From a checkpoint of a small transformer trained on Wikipedia: 5.47M parameters.
MLP neurons of a small language model. Each row is named by its layer, matrix (up: input weights; down: output weights) and neuron, and shows model dimensions 0-127. Each number is 500 + 25 x the weight over its row's rms, rounded and kept within 0 to 999. Numbers have three digits each.
After each neuron's rows, "fires on" lists the tokens most often at its 100 highest values on Wikipedia text that the model never trained on. A number after a token or word is its count.

L11.up507:482460492520528505494504468517522524508511500557489476503565533503478518513529489493529473471463500504518524478491487460494519472529510496478493512550497474521471507529502499486547477491502552484536500498505478538474491528489476532497488514534499504554469505494524490514574486505490542513508539496521504516467464503473524477479480525487514504498502453551443510543505549477518539490543
L11.down507:497500532475479447494492534516462537494559478526489501488473498514481503519507481529496535539498492504514503520494473439511510538528493504511488490523475524497465478476486533524503515565501537494488522530490481474490524491484513482510533509503523466479555454457494514478494512502439504528565459516556498509486453523479477504488508514503484475493520522484497533564495509472483505511473
fires on: "c" 28, "l" 16, "m" 12, "t" 8, "\n" 6, "| " 5

L4.up348:472487456491507452531478486476510500480528470502435492500493529473456493507512477476457501562501524490515497479477510490493491535485499479500489494491538448450468536521508516469476479499513504476486477499504439519508498505509522499497530512506493508500464467476477513447486466494499497505513528481480493444517482478481529508509485550479507491509533517528538554495500487518495496542539
L4.down348:495519513518524496493502476480503489515448485512505509500487457523537505533518551480468519504492497490460479506486516534497523518502482460504529474517502491473471476489550526504474502480523473484483535484516508509483496497512527536486493513491488482474494510490487504557487511499466493483482520465519515514453451527506564481556508507490467503563487531507511488467506465501476482486487
fires on: "ass" 22, "arm" 18, "an " 17, "b" 14, "-" 7, "un" 5

L6.up228:506500470530487457488500506479538480523500480483510442511525521497512521537494503472541512490521469476492461486507536462509490457486520547482513471505488520518514475558507532495478517489493548476546530502531497505507475495463505462424481505495485482473481516472511482508487520503467479503543469485459472499535526468564479504547529518532471501502476517510491498515479527513517484517493
L6.down228:514497518491552485509538527526554459501526484492488518478502513491492492464477522461454492510474464527534475526515483528505553539517479518462457493539478463519496490528498534486533522512512498536466534490471496453485483509510483511530490533490488476507476477528489475473545536533516453488500528499524542460498535486496495545479527488521499539487506505479519448503528502501476519516532
fires on: "–" 22, "-" 16, "0" 7, "| " 7, "ar" 5

L4.up223:490479529491493446475469438493503485528462520495504533468509487510490491500528536523506535492467502485464537391496472447503498516515488480480503488460501494497514486494494478541496528497490500477459536509536557500451486463518505496479464502523490520497514496504501485525501504480497510486491542480495504539509483502483471466493532532459494507561513497519497497488458505519536481509479
L4.down223:507488473506494522513501536519513473502521429499461505460500474515457475496514480497501502540484485483469551542515508536475498489467499508495473549464492533509513501524507487487553496502501487506500460502480473535505456542527514499504474545537527477542476550532527466540508484516488509526468471490477447497548541489518503533499462518482484518503530515509482514513505523523494557524481
fires on: "s " 48, "' " 32, "his " 14

L4.up621:518479513517477518513514474495496494494512556518518487538500507520491492518509546493519491524469532482485504481530490523500516488557460526470481477555468472486517492503470503479472467492495514560486501493489484502508477469510496444554552506502486537506434513486497552497464482493475516477552485465462512503508484459465518513519482510463542469495536493502521510483474486484494499521518
L4.down621:499482484500502494446538480482493526465505522503494548508489466493525492462518507481499543460493497525496527502502509498493551571475532493468464546500535526505557510503527525518554491528528492496503504517485518530518506476501502502504487490477519484479457558467512481477524522444522489541514520472510520489493472510519463490491555500483489472522501488540543488448461530510465494490477
fires on: ". " 27, "riv" 11, "-" 9, "ven" 5, "ress" 5, "igh" 5

L3.up416:530519458489520521481492458482528491531497506475517545452498505498485498439508468535523495547473511506493523525558475487524449488522519501508495509525505520466521511498516513455476529482512497515500513520497447524466498523481504479533522494498496539486463518500496483499497483506504473489562482520467532520476513512484485524480545505475510516494522507530459543483465490472464532523529
L3.down416:535494506507487469512493530508522522484504491494509480479526497496505469533498514462485475515549525483463541506499477552512486486495468507487497514492459487514480418490443459496503508534493488545492474506500503448510474549551511515473516480528497548520493487513502520507536533552509523511520567525510503537500505505461495531496464470543513512533492463529540538519458451549519485515506
fires on: "-" 15, "| " 14, "of " 12, "- " 11, "ort" 7, "• " 6

L7.up68:489486490478502513506464482477500492538507459518529492506499502532506519474496471473490453523536528495515477536500495503522486470480540502472473489477489480495492499485478494464510505518489499509486537435494543535520514536495508508539554517504542483532465536482532490461495453513470521471509494511486518522495500508527495557495506554503483501512452475524500557540506515521508495539521
L7.down68:519490460473496494552473540485527528447527513551479509494476488460485504479485479472483524520513477512523468478511505472509511581527490496526487470468521473532525530467517510513496532499519533518514534517521538501515467487483484427493512494516487499489529504522519532469416495511523473519483510497521492500469472516489527454525506532517516542511497500453484489480492503508474490490493
fires on: "and " 22, "of " 17, "-" 14, "or " 9, "by " 6

L11.up150:504540518508544506509548519483503522532508492499489505494512461498500512488538515492463476450481504510493487500527518504496504419500491489495510529492452494469502512520460514524495563478498483503524507537504524489540469459526548483487477549479444518539447476501492519478487515493470463521494509514537465487541528485506522492571492481488506504505491504538489474480516496528558499507475
L11.down150:475499494526500469536520539490497482488535504476500489506473470519489492471513490507444482490451518459521467481507479509493544486510496496515457483515534470476522469488478475501528502544479480483436493489492515468494484484507504514521511511515489488468528505487495491482543494540514499549465504486482531478511484490508514508503515448464557473486510523470512508485481508498479507509446
fires on: "T" 56, "S" 17, "Tr" 7, "re" 5, "Ta" 4

L9.up321:502465474480492468482449523502481515498456508526491482517490481478491458486509478520480516509490489527493497519490479481512507475483529488494465511474496529516494504518556493498504563491489450530509520506539462534459534487470486513471490481464487504463540483476488432488503489516474511498485492549508486460506563509525509512522515534515422506469462495491479538470521515537513545467516
L9.down321:499450512477482477504538461485494515491495513503501510498507497494497505509490466509513454474496525486492524476490509543506486479454465490510474475540518502504493499471499493491521447548503440499550520487511494485530496547526519477512537499486463475481479493547503547520499476514533467435468546501502476517494542564459490504471467492506492515544481503491482509530490476503490488503558
fires on: "in " 47, "on " 14, "of " 13, "for " 5, "from " 5, "and " 4

L10.up88:516518478485464480450472493508524530492463552514461552493499506512482505483562510549516506521492525537508533485522502501487514499448455443488493483484466507509522550538482448507500500491493483515528491504502495485547485479496507472480490535528450497480495511508525506479532464503507520521523468531508509459462541502473543480503481500520498489460521495530516495515547521507469505521557
L10.down88:514475529484514521478509500538537540501475498500488489502509476475467506509512511516453505464491551482457496448495514516505544497501474482457526515509517494478510489487505464510519522507483478492448490509475473517496494450488512513488476493515527498499494501491476461470480502504510491532520514515447490466533495486498484463495453471519599511484477515459512504469529518493496523446493
fires on: "n" 10, "at" 10, "S" 10, "R" 10, "St" 8, "L" 8

L4.up423:534513465466522521495460508510501524497485566466503465540498537488523484461522502475498516497503551497516466501485488550490488473556516533499463485503466485493497504486492532572441516495487484492478523504515510512523468477548492457566482515473536492482468526483512497469513477499510536504508498560501509527528478483507511523515504496483471427502524479471501506484501504484481509505528
L4.down423:478484503512527508488478504483478489476503531520537530481462483513451509529524440461485494503526461486486514440510492483547512533503469453508453458471500514501455485490498518471521536520518497503486475496490490512500492444474489459468529506526534513517515467473476470519523505479503473516521501543461457510539545512486502492466515544513512538547508502517512495479519508522520482465507
fires on: "'" 16, ". " 14, "-" 12, "riv" 9

L3.up105:509509501453532518514525504508526509457524527500503464503467491508494527523511468514537519524528450472530445478513479492482498506476515525533472449498514550471474490483571473495493513481477500509529471500533510526525507498497519471492508482531507488487528476553471516522506531550518494488526459493459515507498499481486523507465536515471537514512528539507510525493549518527483474448499
L3.down105:501511511521470498489534491473469520516504479475499517463514534496498470509513500499511496459505511517486467478488510502527521507506536486499533568496468498500535505537485542561452475499493567493556505510423444485482489510501508542519461520526499515486488529504482496493482520496495500509464556478479495479480487515515515518521482498471481473463458478463537466495518488485523524503565
fires on: "y" 21, "th" 18, "Y" 12, ": " 7, "-" 7, "t" 7

L9.up173:515475502495504464507524515525430511505495472527492477505505486489494506483543522502483466532500463470523495511522505491462505491536537487513462450495466497495474506512529460540510499511501501494508521464504517520497486524511504480531510464478499544531516520479472532481538523531527456503517516516488490484513492500477480494522469468456514514545498511502531506475484484548470475482502
L9.down173:508493522447497521541490519509489485550510504485515503511487511528491547492522479482511507545495492505500503496464461503492457555515513551490535503514498455491551447503497496504522511453521489475530512491455454480538494461508477439508498510556502487531550485466550545525502509517518555498516502487518489492487532489471502545512541466510498504507534505493513556501516513511454487468486
fires on: "F" 21, "O" 20, "G" 12, "." 11, "f " 5, "et" 5

L6.up262:492498511503506503548524471508521466514531487514545512466492452524512494437502487518479473481490548491504527474500480469522497519490491478499513501452483522516452509538538492532473520443486489477548529507532502504465522508509493528489501512520480508458521538489492489614452496537484512520461556502494501511491475500445498538506503497514502505504501475525492479454485503519502536518534
L6.down262:564490518483523520510490564479479516499472477466520553450493510489490499530485487522535505528501505539450535505492520533500526489474489504513484506508479465511500488479503505483549510554470557468500507510471480505493479513492488488508549518441484504452443488502518467492530509504506445500463479481508516515520491488459469484469448518505487462515512538483523491445479497501499515511459
fires on: "| " 20, ", " 17, ") " 9, ": " 8

L11.up236:545480507508532475481492522520498519523474494480521517484520493484476516517487471495485476521487493559502481485523508528527534502477510491519513479523498507483525485515521454543483499484477490554512530486502486514480429499543500480459496445502474527431475495545500506493515553490514527504486475493489486473513559512544494502509527497473513501545517467524521489495545524474504457522532
L11.down236:502498509477531528524527472487488505513499489514498505512484502526468501514504489537506480496503468470557496515516489593458491517488469529512495482495500527492463497474527514495534480511524504517520509531509530462552437501442536459483493522508527524508499500530494496497440459505476538497493512478548562519553486521465492547496518555516485513498497513463508466479497538500499516490497
fires on: "." 42, "," 33, "$" 8, "W " 4

L4.up366:532504502523525529537492476532502497533476508501455511515515471538493514510510494496535539491510528469523514503469510495502507468506483534454531506462513525464492440550515497548454517502482492498549522499512509477525501495549532536531533462484511465430516540510555486570450467504477474487540520523520484509482480513488481479535476509508459544483519516516514532502500502516513515488491
L4.down366:544567491483479469449538500518487500512497472519501518503541464457474494491488483488467475496470472478516512476518515507494518533475500527521459517520510485500501500492452480473510508512535469490473492507520486515515506525466486520534475543513458521511534493489494520501487530465496526525473511468509469489494543487523505454477459475473554538501500524516502523474488528467538446489503
fires on: ", " 32, "to " 27, "and " 19, ") " 6

L9.up379:459529479514519459480491511484570504524498540531514493502453512517528539453542491488505484488555531471481476500518482488482520482552522510501519477447466490494520532498497486508508500545506490457498443538491513508477531561498478492524515505490472530526473536492499516517508514511494511515495457515547525511500474510522510467530500556469498543517502516529493523483490532531508492497492
L9.down379:545499498472453482484455530471494492503519522515493459535478455525496485536552517524506476511495533474533504519480514496510529536523463490481492504547474537509532446479517496520475528519532492483496502511520524513524459476479520483513443498540427483499458517478487498503471490532493520477472519481512502479494514483488483512517560483517457488508477517495446478472463503492513525453509
fires on: "Ch" 24, "T" 16, "ch" 7, "in " 6, "9" 5, "of " 5

L10.up368:499504479516493507494460505541483565449515512497563546551546471507499509449499513493522503450519493522506461522495477506487474484513503487497539539497467518479491514509505558519481489485500489482494468491521477527484511478459493509496550491492467517460511474476513472509491532510463506443547509507511485516493515496437483500511487518472475509481462511469557526492524532463483497507509
L10.down368:484527495492495462554504516480485491521469486498461509541531512516507550553553469517527468530529517512452504503462480510541471455519506517528528498506484490512514428488499524472512515487481476515510485490514491539456483472481483498515536519462506490507507463544487511529521492477497528486459455510492513476550512467516488485484529511526494511501517487453535480464513489464561480465491
fires on: ", " 52, "(" 10, "201" 8, "200" 5, "in " 5

L10.up128:541494489507464507488535513519516496498474476511540475489447518538486482462503494443499497496470492516479495533479500518465599456517492522515512464516490500501520480525510494472477488557495520511525476499473538524507493516460490546477529521517502543497480503505443484471494480479522515531529484503497513517513542482490479493515542527542496497460486530477510497515519496499516505511527
L10.down128:513546506499492510487475470504503520495510520492507497426534492440526503531499493494455444563463487544505489483466504485488511526509516469500502508498501500496509580480488462479517491445521484516515531481492450511474523484458502474467474515482544477480456474497493482485521490526459496519515522521454502537477489494524506488537493485486492514521514490512449489506494539491498463498500
fires on: ", " 38, "5 " 12, "8 " 6, "7 " 5, "4 " 4

L3.up227:525530496481534510500507530444549503477512474533476460516488505502505514481507545500466492520516496513499505470451467513492506453529524489445501482531544522446494540501470517463474479490488464520520520512502524518433493504499437526509508517532479502509517484498537544552518491504506519474489533476496517517547460496502456476458497480520497512519533510528508493497497525489513474519497
L3.down227:528492551512527522473556473513485506498514501462496503536502487531524521548532517470478474513472529479490540521510475470539524488495507518515536487509499458512492488533488477528515500464581503486521514502457513467479478480516486532490457465515502499515537481494550495537506482509506490479505516469474491497531481492521510499504460566515469499513513493494506467513523496505496504493476
fires on: "| " 90, "; " 4, ": " 4

L9.up242:549448492477524500521508519505552542494498478512517505518509475489527510512476506481498496470493473497499510483512510516488510505471511466534498517531555508474478487538498525476486518485495507528489549507525509495507487523527537480469503470501523501473495527498456481493492491513479525515476434495508490488495462477491477498517543509508492509507545480506482524526481553484518434536558
L9.down242:482524498476516476463492489477496523496469485505541479446506483534484503508489526487504482513468510490512504495514535548494541516537492522525538431468463524530507481487528507483498450505476513516490485453510490546521466459492526512454468497510480464579522504516489570477472489519499473490496522536500533483540490546505461520491507484529456519489509486498513508524495484520483499514483
fires on: "," 55, "." 36, "(" 4

L8.up385:505462523489453479523476543498536509447487509496544540506553485551508485432520545460501455521520511475489473510521492475521489527561518491480514509510546526500539454480520508516510493476492489515510472526460507497492513502485464500474526467482510513461497468440470475515495497470488509470502471521502487475501505543460502487525463494509501488481533508536538493515497479507511529496502
L8.down385:501538493490464510485462552512540521511524452480542504476501515517507476520458452495470498473481516517528465488489527516482488503475488502461504522485491494452491465460487510489500566481503538451490534461476453508494533498469463510524487503493529508459503490547470521481477517506485523516489519531495482505546520462510506509547473523512467513480532461487470491459511480515506555495504
fires on: ", " 21, "(" 11, "in " 6, "–" 6, "an" 5, "Den" 5

L11.up317:468463502498495462467503506491472528511537490503508493519530541490490528500500457492495497525505504478468469511534517497519538492481533533452502493482513492478520497529541499492521517525536461498488486485503486568514509481514502450498531489477476476466501494471517472505524510529468510513520481559480515440536462510515512466526486520502517524525468493507453515509498526539535532504461
L11.down317:506488490494484549490523532477523500469512511497466528519527494516509511508518538513507510515538528507493520508451496454499453494524469487491526509470476469528481495505477487490539445508510441495462545469534464529482534476524544549488526502545511504475466524509487506577500475525523487524473539458533514489461426462527492515489509540536509519524493515480497513499498495527493479516501
fires on: "1" 30, "2" 22, "0" 7, "| " 6, "Dec" 4, "3" 4

L8.up549:459506448516494494443485483548498518499500559505519525494453494471487455517510499513537503472491504494525480496501511507504517520519493455501504516512500499465505530510487502476511506524556502485482496520498489526515506515460511503473549473475546495476478472486485527504442493525468541497463511503525541513525495492483468480509466518508542466513487507492487471515538551533501469523478
L8.down549:440472472485488468483499470519511534494516531483514515458481525504534498493520500504563528495499480479444516498504525475510545538544486464530532497553482519444483517498478514486518483496553498527491541498467535482510519510474500511480507476484499480498479501493514511485512503510502521472499529494561513511521496515519542483481502484500568519564507500485492534542540539501510510528492
fires on: "3" 57, "4" 27, "2" 10, "6" 5

L6.up101:460504505496503487485493471475507489492503506476527504507484543490477525506482494533515515531468554504500474475511496499505535495554524492539453496493510461529518526464482479441514447507495511534512501501523546526465494494485493477478491469465533483497447489481516505490488490528513472485500470482466520485475506499472461529544483563455482465513490498476488481526506498490514523442491
L6.down101:475496486491526487500484531528534464460551472509482446485521483516475496492491526523483519543527475532459487534520499531490472504480512518417475524478512473488476495526493486515525512514490495432482515530490509505481466491487524512522525527506475480489478490463481529509495487453461560502485490525481466507515482466475553544502490500506526573486516523501473513481499506528493463502526
fires on: "of " 43, ". " 16, "-" 8

L9.up526:507501499495453530512524510464505471478483502517554502529511515463484536464500476497442483498484490446491514511503485500519503492466486495462544514468482475493501489535487575512473499469468541498530542497486492460517497517495511468510560519502499521499477475504479493501502474474469520441455476520458521497481481485457517489560480501468506482500460514551492521516492482488526515505525
L9.down526:494526459504511540515553513544464467503450518525493491507487538545494474496473468564523485525508513465549537501527502455525505477484464491499488492504531511470533484477523494501512525500478510453531523514458546483510473492476470529512490504490491477515534502511484510493552448510475488542478496481553505499514481511491506518508533452485495491494478491487493483507514482538521507489530
fires on: "|---|---|---|---" 16, "-" 14, "–" 14, ". " 14, "ti" 8, "u" 5

L3.up141:522474496440439504483493500458493447479516528493511523514501525494481510473472461529500471521480522504515475492517499507501502519514517483526490473460501484508498471521541519502487537492487494517505496504504488510501477529503533478485506473479533518504514537549489458500457549480438544495505505539468501521503534445527528468503504510497477492445499541483486449500541482497465531500507
L3.down141:483500523502539513528444500494504511488479478515540493529520536556480464546505553512540477494500494458502470470486510484525516460483468471469498499496523496496490475494533468485479516514463477480486499461520523528549536512462446503522497478480475491490536477483507540537505502464553508514491467527498520502492490525460510509489538510481489529512565505494512492482489527514495507532510
fires on: "of " 18, "in " 12, "at " 12, "ur" 9, "re" 7, "id" 7

L7.up478:454520489438512484523494464482513479467478467503539464501514482524467511442491494473515500523557502531504490483514487486475531473532529471554519473494509485511536490507518436515476488523463499489550507500508521516501499525485526470514528508490506469461510528520513483512498469518533492436523465515527485503496501504532507540495491543501520474535515504486539538496533539541460543481493
L7.down478:512518490521496486523531452519490517520532446511445473514512482466528485465529505511508538520497492527465484503467479535482490484528529469523487550532521471483511456501497479500494527497494510504488558493524490484518535511539509474544529484495500471461516562491493457495524502524527507468544498498520541549486533497484476509502537513503470480493499521538457516487498493480497501460450
fires on: "of " 29, "for " 27, "the " 20, "in " 6, "and " 6, "at " 4

L4.up604:518489531531511500510525518492511468476461522528560449498484501507475509498532554458471490489553507505444482476522512524510489464515513506531485441533501475539465513505473474529450502505518520476522478499513507508486508468480491497496528523482519494501485539450553502508510482513476509470492482448512520495467464489467535479516512508466489513528440549470467519513520522502500492463502
L4.down604:476486543438481456491478498533488528488466476486509526467484518509500483498489504516536491484494462499528516423546519499535508505542517483472507503471475483473462493503524482470518494472488537505503467491490501508511544514469508471503513487462502495475523523514443479511488514453501484509533485537534530519522440487555481514481517553467481504523473539486503528493496477503501517466495
fires on: "in " 15, "'" 11, "T" 8, "ens" 8, "et" 7, "el " 5

L3.up551:488503489448534482474498496469509518486520488514502488517456532512511482464501505550494516545484478498499535509468501501526489467488517513451545518512517544489510492456526535493500483489469493482509517523475491506460506491462474535496505509521510522553502479479504561505473478474522528467528485501511529514532508504502459443473500498505487528471575534527501476496485554473456471518505
L3.down551:518513503494510547489512525473503502466525507491475508537510483534544535492499522455495483481478501474505528526497502497555496494469505528517510500488510457461481498505446499513500469475524503503530500484463495487513490468492453488549483471505463541478500471477532533521530465472549462461458546502464490542549463502506489491504503520526500520483501508490490490523506536459458476518487
fires on: "| " 90, "; " 7

L3.up271:500521468511483491498508514472511471512520500519541495480503494508509500482504536538490476493512509512485515497458480482585474508505513508483519509530498522454495519541478493548516513525525479493503518513526518407485488478499464544504508456523494534496508497493514526463516499504513474480503530504494503513499466511490519430510488473521498504496535492553516477467540487468500462508497
L3.down271:514476468498520480468515474479509520481507491448511537485517468500538548542547509498481456509512495498490533491462497491543507500500522512460534500492487487479542493533469500513501527482534480507514489492458512462496465515510511510525525467505476533497523482505536496510548515500515485491525543493462477480498458450512535500487497560588505457498545499491477526508518511490490487531476
fires on: "- " 45, "| " 34, "′" 11, ": " 4

L10.up199:490468450471499535519525536506501496473501531466522495490456515518529530469558427465461508508538515526488483508508496538542525497505511511506511470464491515518530516497528469527535503468489502524480474493534491515472532492473503485503451462535465480508481507461544522509503492477544530499457510491474498479550481482519523474545475501510543536496533531482501494503525536508501485540513
L10.down199:502530519502510552507482497545472494519535478513469464526496501469503526494521518495500530481494558493519483478489442493453518506531506522501544499474491516510533535519476466463511526484539486483486503539500555504527474455521483511521551510510519503492457502464481466511474486491515503476500502519535525536446482490549522504458481501466464488484484491490488500502471514484463470485504
fires on: "R" 97

L10.up101:482476551519551481501439523482475460496502545521479509508478488532483552504527499484507486517499526505506514528496509524529493501522479493514485468486461529489503554475538443489507506519523444478540517516490528505457512472485515508529496512479536481489519480514516534491520477491476530485520482452465491488526509496485484489530507505525522573514495502487501514509548523483487521508523
L10.down101:533530497497538511535542533538538528501506517511502480519452496465498459469506479494476519478490515451449521507509479493522518490512505463538487521534520447546488539545490537481491477543503511516514462542512533495480522524471527491471498487492482497483510512494500471497479475507501511525523512474493516558512490549517521496509504487509458489443519499520553528561492503545508505494481
fires on: "R" 38, "| " 11, "Rev" 8, "tr" 7, "j" 6, "Tr" 5

L8.up510:487480473497448457488519519495495474475515487524483489501496518472500479494504508493547479526512521505558512496440470516504492509524489483480552479476563474496469503460452493476513498494533512502481486450502502438487502499526562540514488524502458490467440490450484499509509509471497532491512509460466529455502519527520497466464478486533511462521490498514491465521501536513465463515549
L8.down510:529491519549474508519522503499496530437525491479522486482510478518500472474497522468474461492477522462534487510502520532480498518486517532533491503449490497486473489513485490508490501517492525471517503470497483504495490478495503485460535499449508540496520497573486517490495489534527484488521515485480524461532521526472477540500490440473565453510511508493456463509462490445457498485537
fires on: "ou" 16, "b" 13, "it" 13, "u" 12, "bur" 5, "un" 5

L3.up576:521457541485485468500443475511499501518472473543499506438483484526521434493465487541503541475504458460511499523518456459460529510512514502508541449500490488504510488503498507492484507504497507481526529543537469525482500481504490478487488458511489525468513498497518480553480540499472515480509524479520472507457509497526519526503508507487534456522478494511550477487491460494482514491462
L3.down576:536474504516476509530500499501505498428513458434489475492455498533509494517496488508494500545530512498460529523546493545530466542554491486514463529502507478525523483450483493482543480508457509478495511533512475525474488477514488516488480482522495460503504499510524505489532504527519503525505523519504490524522507514519449478489496531510525474516531455518516467476514474474514508482497
fires on: "an " 49, "s " 48

L8.up604:541504510535495498535472529498542515487476450480510449468490497481483544500489482507503504517497566519508475528528481521530466489528494498530510535472471470529522512497537506530549496541479511460535552499481534552479481526485520481497473513519469479503479505456518493480510480511501507494494472546492533496542537486515529502550520452503469471487496480493520488512532510521495526556467
L8.down604:511467507489496438516492528509476473517479526541491484511494539483501508462528503536491517548475498503472535513477480529483539505519493500527451517497509519478482480518499480451539482533476472500505517478490508491532472502509532505495526492520482559560518455518501502504493505517553484537507492515457531474498485492480501522495507499466517494523549531481501528498514466486535535445556
fires on: "'" 27, "of " 13, "qu" 6, "R" 6

L4.up240:505502469528454541523489520484482490491503529523501512445507499458477503480493460457467482513511469491465486537536453510474483508522504524511470493488525501481518515555543467501483503466522514488485481496515478541545491494506522493519468456503562514488519509508530464507498500489547482454532486503526484506497496460490523532498536475468518491510506511529488516482489510512546529424511
L4.down240:484488510516503459540474510484514518523457517480460523513494563535503488512497519553480430522517514506519483478479527454533457509528531467543514508540507506454535498489513524457551473462494481462490481508496497544458502499491482535521488502527475491468488463505530487489486504522556498507533510491492488463476509524525510489467486532529497511467454508481513494526467469499499455477499
fires on: "-" 29, "t" 11, "fec" 5, "al " 5

L6.up609:500522485511506531457500487517491530504492457512535542536529476454481493474510535468504513489465466502519554505528518487480501491460523534529504482481545505503486508512511487520514458506501443522471532498528475502533431435474520484471513520517475484440506512462497527501509507503497521470513507513479479497485472498556504489524511504503474497532511509502489529471486518444485531490485
L6.down609:498538505521510531465522489491472464466512477469490525542487501494492541505511526460507484498483462549568508543484520481547499475489468519556506471537493476501508526495493485502476550531476497460565544513498479481487506491499495480479530490506495503471520540458495498480534495514503542471495505530502524488479517527549478516533496520500555518500493469548512533476509478519487508495465
fires on: "of " 25, "$" 9, "My " 9, "I " 8

L6.up357:468489504524489490490477480552523497507511508495506528541485510494504533474515499467517526503486495499499521457558474483477482516525486530514511496494447519471477590481486514489500546485539509516492489509512506502523492530464443507506557492459521470493506480485506495495495499514497455467472508508514528466516515485498466479454481532514505470508493453495524488515496500543500487479507
L6.down357:467472476515507474496501556520539522528507466491499549505529531490495518494519507513480558467451467465488473486502511507545487488508477480499473491557462537514465500505483488518540483491495478498493529475525486486500541468507473452483481503505455502521523514552501507497504490524448503518521476503491535467533526498523503483502483524558513489529492463514462490508485536499475534507489
fires on: "is" 20, "3" 17, "e" 13, "es" 9, "le" 8, "2" 5

L9.up125:536483493446492498476445533519489530515510523485508501460462492542512531495516499484500488519491552493493464502528473521538494544497472452529554486479496499494548492473494479489475491527508478505503515545530513532484548503494528458477513482494492461490498509481540503468496493500485512515522521509507470477491499484483547487538523481543448512528503484517526506477554533519520527532504
L9.down125:534530530519510550480502502546500512531522505490449510548459531493508530518518522498505536463452514430456460501491479520490530547522461515469542501487503473500540519500514442472470521513524491517478547494480488472524492509462489480513518465534536482486506532476497512514487547448494514485526474455482492532485470511506482486497475474520471499490504512510524523513515500504459496554516
fires on: "R" 100

L9.up381:469517473505521502474494477490459498517522514505495477492513489506521476458516525501513473524503508515508492489500510528487535434479525480479445498479499477526512504495509468493519491504525569497565461487498540494472471510530498485498507468446489453516492549522500510485480483486554499480523478499505500510499519555531497527532527540483494518540491446482484546500501480537511519495519
L9.down381:463494449470509482455491506470482492495504426554495489484499511499476483493501532523479495516530530541459523488513491534454525503514549463500451481514479458494469486473525466486476484520482480495546531483485476480504474540519541455523490472483488489493475530530520512528509507512480530475473512502531542482477526507470489484463509521511502496498513496522477469480479505482474496480459
fires on: "and " 54, "for " 11, "use " 4, "using " 4, "as " 4

L11.up477:495555525518463474484462515475494474540516488484483492467491548518497501529500527499501486497507503484520507469523474494488470524492532529497502458498479491472521483440495522535515482522519489499511496476514512513510485532465479534485521538540488501494482547489483454456504443486556478499480488483460504466508538511503506493531509482507499492501464481474529502500463452475438511525519
L11.down477:482493484546466468529505493568501482491506480511488490515484447530494565470492474492470488512480498468451499485501465521554514511535522540512515448514502484507462518513501501451517497493490472561477527516502506515500435473533497493481499484480538484465465452498498531479497501482492464499545498477483513512503534506504438485494511489494450499520537501489496515489509564543486531485516
fires on: "/ " 31, "7 " 7, "6 " 6, "0 " 4, "\" " 4, "land " 4

L4.up249:541483511450545504513515481473558513516488499512556516481488536515477528492496484503528479506467463476494539467519512474479488457507506510518511481515502490509467510530527504475489487496487549488519484521501488542469470541489540467442526473492472506517501507504500514564485522524535497459519471453495497446517479495491525544473517528498544498534546487489503523514516502487499549459522
L4.down249:553504482518480536539495502505540523474518489519516468478482453438523505478508501449488519529502509490529506483504500466529512563505515469491500559498496482451488522520476503491469518483535492505519500525529517506476478487489515476496445482476510456491502525465508517481486483454486438517480466506509506546486521499518477509473502487467469514509501446507514489505505501498481467459490
fires on: "its " 42, "of " 19, "/ " 11, "e" 5, "m" 4, "| " 4

L9.up154:489508511496494488503476517485471537479443482530442503502467481531487530519534516465498516500501510480553574471474513535491468497497513486565494488469478530510520519527494521538488490534496477480479495474466532512535461501508478503513531509497481526547489482485490513515475569533507524524510479511546505503487517503492534524519496490522487510508482522529521508505485454513495500507484
L9.down154:491495511562537541535514485523476494493512514528503558522504551520520470559511492493507505478508477490554515563520540462474471516510505473506538507520527488499461506456470490520531471456508495497513510516529486521489474532466542520517496497525522489532478483515504497475511455506486508503543548485471517511475479521521512502499499494488517463491510478492483528507504503445494513493517
fires on: "." 23, "F" 9, "us" 8, "n" 7, "|" 5

L3.up244:495510515484469474512524500507525468532532483518485487511540452510512509492561494503505464499499478505535491510483492461476487501474481513524511456466540549443499512484493487508508482500518482518455517524568498521509508512479504498498516507539484511416480503463497505444494500534493496507505486497519500529471480474524499519502453505466474496494475479519431497499491521511479530531538
L3.down244:489547524513501516499494497511480455438464489524527487518500523512526459465506441495472485536507512509478448512509479492515501510544522472483492496490484479548546495464524523507492514520490500463447524531495497500490477424523520502478476507445530486520472499512493487524476471489487483474492479511509470508543535533488480448488521466517538540481512507467515526510528452504508491489503
fires on: "of " 84, "'" 6